From a checkpoint of a small transformer trained on Wikipedia: biases, untied embeddings.
MLP neurons of a small language model. Each row is named by its layer, matrix (up: input weights) and neuron, and shows model dimensions 160-319. Each number is 128 + 24 x the weight over its row's rms, rounded and kept within 0 to 255. Numbers have three digits each.
A block is one neuron, or neurons of one layer that tend to fire together. Before each block is what it responds to, as a language model described it from the Wikipedia text at the highest values.

Mid-word continuation pieces. Short word-internal pieces right after an awkward opening split, especially table headers: Ob-l-ast, P-os (Pos), P-l-ayers, Phy-l-um, att-ent-ion.
L6.up382:072099115127130117112156165125076138113150124093113136068087114130162147145135108153075152090136129103123110118130141100152154158140147183116126112138144118146089119092092117114086114155149095175107153117156114112119116148108101113138149079119151135129047135115119117121103123152109132101147132124114109112126090166096116078103129133109134168168165122128102140137123130082149138106117140125076097147105130134160150093133130142104157117162131141118156096149175155115145161141111130
L6.up788:116145138118092134125077142163089101121094127143117122120098155138138090155165079077118124119141112135093106144123154083144138127129129144143164159100143182122091150140147112084127156096137166128132143123104087059148126114155075099179139075069082143132076104104123116122125142121135128154136139085144132113160091097159148125132148124108144142164134126106153108129130081101118093119152153128117103087133122127139115148122140114166175121097129105093115106104108110153138186116146110
L6.up1242:106147108182112118082129104146103095110147108146097117100158149154094133160107100140109150145149102074146092125107136101130152119111099129109108107095141086186100128090140143154118147134100102153109126125113121113137090121107150147092141124102131112121138142127140134139091107129131119124097114144130140121114143133134128098094114117174124131134153135153099093125131173106129142153100119161128128111122147109135129105152088165126141164098117131167097129135140117112116125116163128
L6.up1552:106148143124151139147171134106128116134158150118111115150136132114108128182146149166121100143130157108120101120146124137128129151107115145128093171115151150109086129136119125139142103160134089166160102116103152144155071126129086136117113082173135104165143114127151097079142134117118194129118125148076109119165104148128169126108108127145143129084132147125102114121095118078137104111140122156134165149083126181147057141150111115101133111122144149144153130142119145103100149156101137

Place-name completion tokens. Final word pieces that finish a place or team name, mostly a state or country closing a location phrase, such as Ch-ina, Illino-is, United States, Mansfield T-own.
L8.up163:143118134129092139163122110109100141184135126156157142139151110130152135157139124144104107103126156134154125089159151131143144102111114103135135126146091099114072118124131120135107135127134157144141123138129101133135134122122108123096090130156124158109118160084085103108124142162128174153121110154191136118065110133137135124156152060151155102127130162109138126169106112153190158085114124136138088138132113116135109145161111076097146122151165114163128136151133146131133091134132114
L8.up186:133128108095135140174139115133114153127108171135131120156131115114132113115160101115104127097101087147143101113060149071127137121125107119084150114094119123119117109116109124110132093117152124113180166157117122106135148126141131151141106159130157146171157161111145119139112121132132178132129099150167114130126147154139114128190103109158130121139109110103113129099096148129145154117082181163109108146095165136120128134126116129172166134124121102140112126129097149156084103137121099
L8.up252:121088118089114147120109137140096178132128139129192127139131129159129136127150126120117138161149149133165123165114107094117146128094101129111137115109160144147072105143103180129125110109142141120142106142136099129118149100132109124132079168103119154139176146077082114128148128100116130129155127123108121141152092167143120108145142116155164043145142115144138130125122115092127113112102126144114120129088113126136104076137137125111115116109124088124154125126118123186115131139129131
L8.up278:125101141131113117118108158146113170146100137106114136144116119128156161071114135141121143101122101150124057142108115090093163111125185122110113182098113166095139138085140089139106084116124070118152110096137157151097176147174143122138123120161148105102107098136114164145112188157131114129115103158112117127107154131129129160144109140120133112136114104065155138165100216121159147157175128158102138130071152161100118132133134137129158162154130090122156108102138109131142106108111097
L8.up744:146132153102123090100127135116114096117120150081145136142147128169121131150155182125164120091179112152084108121106102126162150129123128100177117097131117154141108149128109132115136126127145146095137137107133120140136165106097136146119089116116122119175180108093088083110109136158158121139142146130159116101145147121170143102153150126160110085095157178094141113101139181116137141088130120149140137164123162113121112110145122137157152128155117114117125115133110091174114114115116125
L8.up773:102095163108136122107094113123085124109115137172121099177173146091099120100142107120169169182155136123148140101136126104136133140130112142146144121149095151124096112127196166123086103114115136081097105107105166129107145138157143131147152136090093136123142146105116120104112128139160132114131121142130106151089135165141148129116105086152130152094099116131145144103127104137115133129121100144123145132125152157164087115098088084178158150148162118149105172125129148127143127113147143
L8.up823:103109155150155171160124145127083140121121139098130126128156151156139107136114117128168139128144101158122124154108110126128114135159150153107116131115145148095127158167147126138118129102120100140149136144141088126135135121163139109162094162039142166123123174148105088136134161102114143149128066145136092118101125179134144136129163149121138128162148116161104098121109109120135087095127115140122129132114102109122120142134071152211177155141143109091153178112120137115069128171102139
L8.up1633:152122157111163147120112083140095107129086180142130173120116129108135126149132122074120185100097112152144142153084127075115129111141109098098129129123134118120099120123150097132128149121140112120132153111107121130142171146131106080118128121133134117120151095137148126137178116142109153138102090161182139134111159145082122097134213142099107106104139133126109136076141124077176108117122114134104106096115113148168140125126114120121132132138143112111211099112135155157132109098108094

Place-name completions. Final token of a state, region or country name, usually after "Town, County," in location phrases, such as Tex-as, Arkans-as, Carol-ina, Germany.
L6.up259:121142115124116153151113123127104118180135132119110159122133140160105093132150127107107092095128165140133111110118125128162094149145124060108167110146156135132110080138128157126153094128129142163109132148154130119097112138140138093112105113102132086144149132134057080127132168142151134085100138127139130112147147121152165118138149121134168137125108142120085117119140166137130132134180147135173172108113155145159163130135078122128114153117131108146133121150154133119124119065131106
L6.up262:077127126129110126127150092148115112129131167135127151118118127151111168099125137131104123114102132105105120136180148104133110122140058076101131146108162112132109107158103148139107102137119128097120153149148166128125141138146096146116119095170129146162134132162102096117103106179131161134134159118111122078151144156156128130150121128107150107125171141121118086148113131111116150129121130155137181100153135136107104096090136159175110080137137100153169162110145138147113128102142101
L6.up649:107125128128138115108127150071119135116129093121108110119108106155131124110125156144118130104079121190149126113160142133125143097116081113141116114151159130106122103120118111145125100124112122117141128142108131139177141149141082124132100128147181081172094108137127127122169151139149158128105141105146117134109150135153165146131130139141142142123109128135107146125110131119099148076140131166174092087086167128151131108078150107138102159169146076162108117156141138180138115103119118
L6.up1724:148123139130127124142127155185101116101119116104124185144106173118117142110140160130145137095103124131177128120101172133126127039159120119112113098156115110096155104157123129128141114104124091150147129130102138100156116142158156115114132112153174149128099148179097115106132142123125140133129125127162149181156132121158133129109119133084145098146100137137095159099172095087120110114122127172139114099140143151134113151092156078118163104160122105123103135138129100164124137121154109

Word-onset consonant clusters. Fragment tokens carrying a word's opening consonant cluster, such as sh, fl, bl, gl, or the split-off h, l, r of one (S-h-ree, G-l-entoran, By-r-ne).
L8.up27:121106147117119089134103149098145146093146125152104116099119118114169093117071140156101144136096129167153085114157110142112157121128132142120123132084137088123118147109157084092171121119141139138104121166128116127115126125127124163140114151126147147124166189102139109124120149130060112138157122111139108131133102136105119119127154133090087082139148135140160053143118150113114122089105110153088169159156094110099098120152180160171162124152119136154156131110134112148090117150121174
L8.up131:126134134145123096162146067125145121115133124127112133121099134144127096102156149150166106123139127146113093119113107109137124118133114114157124108158140143134185132124149131123083142121089108125118175116129173128113089176095118136142190150127190156088126150147107135146133120110141091135126123128171098143171159076083131184135139153115128145123125118143154107130129076133138146121090151108151156145110137150148110081137109089100168146117140130131146161085111160125118069095102093
L8.up469:139147170087141093117190139122084115122130083137077141118130141146130148142117135134157190119162125151136116121111138120107123138135147140128134107122133142132122130172095136089134175150162107154150124122189142098131140132145135133117155119108170121140107167120130136114140118140101126148121146138180173095163116119129117108153083115127134120137118155144157120136201093135143117112164136106108122163133127095121103148128088112117159174124113147128083105118158125114133160117145105
L8.up625:074162143103114120177124091094156096133098119097137133138077113150112115146104105125133139162148121109042122112127142135121115117146139132146079170133125134158127131087129128095135106165134109119174127138153161127154131120153117125147121117101128111145133128121138111170127127156106111143132149133178119147138119128092120136125116111064132144093134150114097149118145135179149098096123115129122133090195169141121117127135126175116147162191105123119109120100131113126110125123151199
L8.up897:126092157135119081135140135114109144138128097122155109136137105118131099119124143175132128140133151098126145149175123107080146156127119160144135161146134110120136159115073086062119142171098102179131129115120155117122108174145113116118103131123140163094139111126096114151149145136123136150114177119142138154136104123115135110073119074140119138123102162099128113121150144112130134103129120124135116104194131125174085143151144123128092153131121156116140160124164159150124107107132119
L8.up970:117131174164136098104137110131146157099130119100116147122070141135097133101129125134137139103154175116115115095139138135113134150118176103129144111123125102126138094118127134133101084064111125128154135162168180121109107138148101136150185093128114108133173154105115128133121142179103100116103156127150156133142146107133144114146109123131130143088137088083096091149169127119130114127101097082078097153127111133126126134140119124117166138179076130109104121098103135104116180101119110
L8.up1071:148111171120111098107125112094149144139158140168117100126115140106142142093122134181102166127127092148124134127132132123144209141140136134114124099135125112086131131143163111127132130152127157116148151148159146143088162147152133153138143140084123083075137144138143089107130120118110126134087116149130173106100126144157135148126117148124132163142158146100118115143113103141113116136139171141095149126125158108106145082108178130129156160169120116147095172121134096058138137093125158
L8.up1833:120145085139110138126134125155102126119116097093123099075105114149121120126115147149111178060121151096111136144153139117180137103113132118205106151144161063082131188110104102075115140154124159155170128140090162086138106143172103074122142091118117162147112145145173135132119142147128093102090163159119122127101138100145116130134139111102127126183149123130118164117156124124127102114118130102107109096139128113120144129127134131133129118143144127132113162130106145161106118159099132

Stub-article boilerplate. Formulaic tokens in short Wikipedia stubs on villages, townships, communes and species, such as "is a township in", "It is found", "vill|age", "==Demographics".
L3.up1620:128124093132144151093122189181176159108117135130106149152143122125153121137118121096127170145141142108103119165134141123156122092152136110117132109133103144128156102145136166140131141108113111114135130103143109117107151151098133159146136062161143111120115171123101126124110168166157108108104151198147142138122163088135108138148144148169122152124160126132131115137142160175132150107151099126097111130127138112138146131179146145159066110066096109127137148088133167103126080095100147
L3.up1895:117106090138147136122151140127083164111141152129128141183151118140132137154160140097119125111090119163147102134172128080123121134143076092177086133137148134136119119142185104120127051128124117109113136088113110119124131129115135112142132111150134167127175138124073110090155120145108132112118128135172130112120158123090121096103164097119105146132163114129126131111139179098139146129148102147098111092102134127137108147145098123170120119122111102119133141093116082131124084119109089